{
  "activation": "swiglu",
  "norm": "rmsnorm",
  "norm_eps": 1e-06,
  "bias": "none",
  "init": "trunc",
  "init_std_qkv": 0.0228,
  "beta1": 0.95,
  "schedule": "wsd",
  "train_tokens": 1260000000
}
MLP neurons of a small language model. Each row is named by its layer, matrix (gate and up: input weights; down: output weights) and neuron, and shows model dimensions 128-223. Each number is 500 + 25 x the weight over its row's rms, rounded and kept within 0 to 999. Numbers have three digits each. A neuron's up and down rows have the sign that makes its largest values positive.
After each neuron's rows, "fires in" lists the words (lower case) most often at its 100 highest values on Wikipedia text that the model never trained on.

L2.gate429:478512502494498485469468514505550523529508506506505425525483486496518520495536498507549549492491491549518537534489496516493476512525475530466497547481490549546445481493470538489501500505457513517518463477498463467541503560508493522539489530505477537482487512477528541538498479566498471480
L2.up429:487466520508530533522508552528504500498498532474485500487484501490464526549520507516547527513485486582531473487477480525523453509461531544459467516530448503512549480531474559453500461496494490495505511469490487467538509496515510530524470533497489509509512518506539529509452532519527472460
L2.down429:500520483476538466513504492545518532511485529474455501513487479455479484512474494521535521534487453513540485511479470498512510548462515487532461451519462464484494479541497524452526513495484491534530478476501540504486490495528519535471482519482479558497499503527518498463465523495513459453
fires in: "hall", "grand", "field", "house", "meaning"

L2.gate611:517506450503471503505524507506520521483455494539504477506484498480517519483479510498514497505474488500515525518537509524521486475502494502489571475495472480496476557448508552472472518504552450507493515496460440497517524516508482527478540492533461530504523556467495556493537480510497516431
L2.up611:487522500476540443487485525501513492512485508492502517482528485492489523498506499500504502467545499459463515463503509535499494517463471493515496503487494463526509512515527478460494452508463549463525519486506552443507436514503500500517505506507537506498478484499490487507491500487536506585
L2.down611:480480490527522508469484527477514486517533520522520471477497477496474539491478474511522504534526510516440503466498495476529498490509518425487486489540509522520546472484517500476514496507525479482476522495513559482450541504482459491513458488491545487484541481537508498493499521505477543535
fires in: "round", "court", "final", "division", "board"

L2.gate781:491483463540510494489467489502539485496497504512461534461524512468438494561534511495529507496494448493502525478445463480534477491537482486514517501468503496454513506487528502497472482517472540503465467522536506513487478526528470509467536499542492515532480483481471501483507486517531516506
L2.up781:510492508528511504457493492487521496516513505474501549466519480476459509567494506535540504504462468541475515483453469490511486485509500518482472501513498475507494498518499502528488496526506521473454467466522473483502506477493477511449471504513522491511468512506513514532525475518499499523
L2.down781:493485497506469459499482477520526534527493469490506489507492486491532520455500478494526432483502492518497518520523466463536513512501494531532467472534494516485529506505458483491511484506503519480527489494455486521506523517509439546504503478527515500513519532518519525532497510482568482450
fires in: "red", "black", "animals", "race", "redemption", "illustrators"

L2.gate1447:525501499495456529479509468504494525522512491491456520500540478495474513529497481501502483487458474513489507514497520487543483489469506485457501490459474472505492492481452517536526443515512540487489492478554534542469500503520472535464529501494516514491510471475529537492503518455486533513
L2.up1447:546495478479464469491478517511553496541497479501479506465474472485493482523499551522475466550481518503520485510524526510532502525555516462494494479472496515473564507409435499482490508498482533515485493488514503533504507491456487525479478492490498518488518491501517503521520541499466491533
L2.down1447:486457477471512503479479511483496446511513515521503500511519515462496539498501525550456495486518509538511536520521453462538459541497543503488493494441455496517549465469486530511503526496498553455495516489513440491535505477514503516466484467518509499517514500501519524492500489519468490506
fires in: "male", "frontal", "female", "gyrus", "personal", "man"

L2.gate1394:489490547514491503468509485520504492498485521478510487528510494527521487493526561535493487525524513512536511490503498453498539509497513519512475463514495463541490524497457521506490514506508505507566563512499496478477488488486495518458507529480542472457552534511478496547496474499483517516
L2.up1394:530549558511444424503484476459507511470469527479499524465501494460532496520533491504556457453493514465522479518505493487500512455507533531500513513479481482520520481486488517533453496563492487512517548511493523508517515430481510491492520533495492498476464494483518460480513504492478504504
L2.down1394:497484502501507529528492509507525512454506466519520484502489506526445503517507509503496455486527514530522489507494441489466529490522531513508495544516508479538467524480497489551459514541488506523541499466477557509530526493518455495523502496500482505478541505519498493468493499497534533478
fires in: "soviet", "us", "japanese", "european", "russian", "arab"

L2.gate1338:516495517509488504468508471457505511485490481517508476452432512512480466465545484498537499547540525511518479532481504489529499490498486462560464485495528470530496491468514500516526519516502497500484489487489478532490479512509465510528513508500482561483474500526507492423520452504507495508
L2.up1338:517525482473477524486452508467484508513493469489537486492507502504460493485513497510518443473528522510500516498460508503545545495487520504559487502496536506530473512480510487510511517519502511550518510450491466538522516563499512514505496483494462521447441521525504506494476486505476507528
L2.down1338:557492513471559529500540519518490517480506504490486486498515495493522481500485483487474493554535502495496513484449534487508485492508510484563549481509492529500492484496513501508487505477487484511555499544499495487479534522493460501525484484542507480483521517483495520534518483473499528475
fires in: "not", "tournament", "game", "t"

L2.gate136:444485497477464466487529514538491507511514519534497436485475503495493491479524526483496531496492493496489506500454499566460464468540543472452481537546537469504412502461502485500504479447507530544479521520514496506504520481496498507495500518500498505500458510474504473473541525514487476508
L2.up136:442486534485445466496519527528541557474513498508560494464476530531522530502496522466532538498495518510482503547491519543459470519531473477486479532571479454510485485474510509489487478469497522501453491513527515486509563481501494443497491518502540479466466479492497466489535464544508482511
L2.down136:490474521532511496527516529494538493483502518513514537518537534489456550463519503473510538490510496500514538474509528528470522477481476463490517448506489474512473530525538481499508518467499518507541489489470490510455554501524499500536452512512493475492507538492446497482529532530522484482
fires in: "several", "numerous", "number", "various", "many", "multiple"

L2.gate176:480509484495534555479458499504500494535480505528498477486483489545519523494442481485495489519509513482482475512508515482502498524537510522496509501517558522539495496469480460472469548485517492528455486524487484471506532529515505509507501524551500494493491522518483477466509520546522474468
L2.up176:443507464522523508506484499507487502479508492485460499513503530479542537473472497499490517467500511494506480538516511471537482484524519506454434480500522490511516517487498524483465493512531516516478521488489477467516497496464519525506487534536506521508482485470511477523483509509499488511
L2.down176:520479476478462520535482461539443511526478505480495523505482543468513495488492502508440513486483547488490528535498538480458460549527526511503485464468503512494527480526505497487489461491537495516516497512516496530527476483499521539466516503485495524492525500475495495502458498514510457546
fires in: "16", "8", "64", "eight", "composer", "miniseries"

L2.gate215:524497502503556481543499460500489532521479513476494473547520517530486500485512509477453492476545490507530553526518517457437523477551479532480528512508477510501464525498478504502525539521466454497516496521554498512478476524508505508492499512457516527457518503485502481524496466429488503513
L2.up215:499516501495495490523519465470503482503502489526547488501509524490498513480494496487482523523476485534485477465518511508508489483488483517550541536560536478486516521488521471511489490493484501510505508497500478468500529494473480508513521500532547472484471489483480522489514430561519483512
L2.down215:476477517483500474535493500487525490519510512501506515494465480481482482491508511519513500482531501488502493485474497479509482507495496503535466500504453464506538501462534516523483467478500471503489443478480505498505507524516517507499497510507479556505533484489512496500540534530506509500
fires in: "be", "long", "beebo"

L2.gate1387:488481471482511443520530502507523519514486531535532493475481523549485507544467531504484490479502472485507539466493504490512453500478475469469459518540498484480508553491517550501521506523506487520525510513494493489450499513482503496455469497502513492477496491540514466525504498464498485527
L2.up1387:501504521511524454433508500492499503525504528482498491515524485475456476485480460525513535504548502523492476471504527471515513514460567520463494499477535499474503496515486454482507515546500465497495526501521515456497486466469453468466518454480485521515498485495465475555495522511478492505
L2.down1387:503524594496504464482502503475484532519484509538511466478516508528442458511530484487493516499503510475505479500472509518460486546518508516505512500473530517505490455565532456502542485501525530477552513492515526494476534560519523503557530501510514517509483505476466494451533482484512525457
fires in: "all", "half", "of", "entire"

L2.gate385:514491513492485506510497496521531480518493520486487486500484495468480510506521513522491522441510518485524497495500488483489496546497528509521474515491504455536522483465501523466527471475441507513516506517475536510521525455510480466561506471502495535469481547463495527524502502529507538461
L2.up385:520482492469499469533480512489501511511500515535515482523532494487493525536472473532480484507528457482506491536464450510481488531506523519497526518489538491532486521426510484475505481508467497510533520512495472500493516480507506456506489497536489503524499541478523514513520524530510520461
L2.down385:472480508514513550478475516508486530503456484504522470494490520516507499503480460495471483508479493528461504493513509502458523525541460490543477469519472499525517519560509488531507504513507528518459498522508488499529528521512465541512558518489500497475526506549471475552474469466540544481
fires in: "john", "steve", "mark", "stephen", "jean"

L2.gate158:503512495533505507533508528491552514547487499457512456489524509438474514508495490546477489524525539510519479446482502465553534530522490555501485533505539513486504532514511511496476468496501508493523511517527493448498485518459499477490463512527517465509525511542537488504513446497460503505
L2.up158:502523489521483460529502465489499492522513470480485473461525493471501502444511494526485563497501493509495508463468522461540522480489488494454512471506528520485527547462504530516496475504537499511523490483491549456505516479448514483532508476527490485488538515518548453506501464507492508504
L2.down158:508507509519546535527455518504521497486468535520468501470518526458494490481491565490501506502483505488466504535495532508494477527528496513487452474459466529496507522462525488469498489489527535512509455455539495524532499465524537510515467530502502489475488521498484501494531512486526507523
fires in: "ii", "house", "series", "court", "votes"

L2.gate1465:495492503506463491525534469511510541483453504511494490479505485510504512507496515484496509544522500493525495498504444504497468522492490517484500511506495499548477541480518476542502541481495496477460515480501483462478510510483482516466516503518477499496449551514522514534464519508491478509
L2.up1465:482524510491502500520474545514503488488456518465548489533591493517515513521496505474483505472446493523532482507509502524476429516508483513489520479485459557469549541488500477449483484532486470520502524500494504492486534506537447515506547477449428505536513512480544476532455504449550454509
L2.down1465:509539524480511540492474481476524502507513477518487486502512500488519509485487470512486472503460544481515491470468547515458465493544531443556505539499520491511483542499512484511499481509488525498471511551494536478524495461490514499520499524490502526470519495487532500462554499499523507490
fires in: "he", "i", "she", "they", "we"

L2.gate794:503493476497484472512508515479492510564475510452465528486470492500508492535476533481506533492523480481475517511490535502529469500531483507504506489459496502542492496524475479485522489528514471512515500505518470463447509527488525527470511521526491433447497476501491514507500493476481485483
L2.up794:500501469520539499481496499477481496528469534523496494479509472492514479478493478518482531469495529499486481512514549464542500519545485511522523474494482464510507491484506507483544518506518463517549495528529474515429515459531502530447520510512562480490466456478466514492486575484505526490
L2.down794:526448494474530518512496495492523515497509556482458503506482471526478507502515480532513526501483559528455505511503505496488469495489509507509476498481509484521471492478480506491512553504476505545489510530511484488499518438484472524488486490542546495515485519506496477472490501476510529507
fires in: "total", "based", "turnout", "modern"

L2.gate759:491532515494474487527440536499512453487523502490493487528482484514492483503508500529482505482502518526486516537480496480490547523504509489489518489480476514465535525488507548522468513499449478552523527497487475477479510519508529521496505456520479495467506522517508484465476526545471466480
L2.up759:523520528520513489551513482515476506519488486510491487504490503515534516479469526518506502495526468508501505477488509513514569526477481492456468521535538494469528505499507482511494507471507468537493536507506493445478488473555488518528534485510427486497502480568464491492541522512496487540
L2.down759:496528476463462517488514461500521563537492478514516499479500530518539536483480537496501460484538478497478499473556499512508494484445526437504475559504498473501482511513520466517500532529494537509526425514515498506460481519474514514502514489515494483528510538499490486505437475492517527515
fires in: "100", "000", "400", "million", "200"

L2.gate467:494429464573477519456452469506500488473460486440506502495531506496464520520534491515512522515537468471499466476532499517509515446490538492489541552473490468497506489493493508477505502466529498510486515473461467477491538501525496516459507516536543520522523497489516483487507472531477469494
L2.up467:445482462481502501459477469547485498483513506489464492481443510491541505513523466503490480507483508490501498526524485486512462506503457507489478513514483528553514496473462523500510513477505519508494490490457502537496496532530502502505468465545502549459515521513485496511494511492468505485
L2.down467:516498491547520477462489483501462522487553465498501535532513483488523516487494501465531505507507511493449495545534481518504535493487503484447490462515501506492541477507504467459462518523474494508489481521519496503480500512510495513485483482512501493512509514561458467477513492507508479466
fires in: "opened", "open", "closed", "voiced", "built", "operated"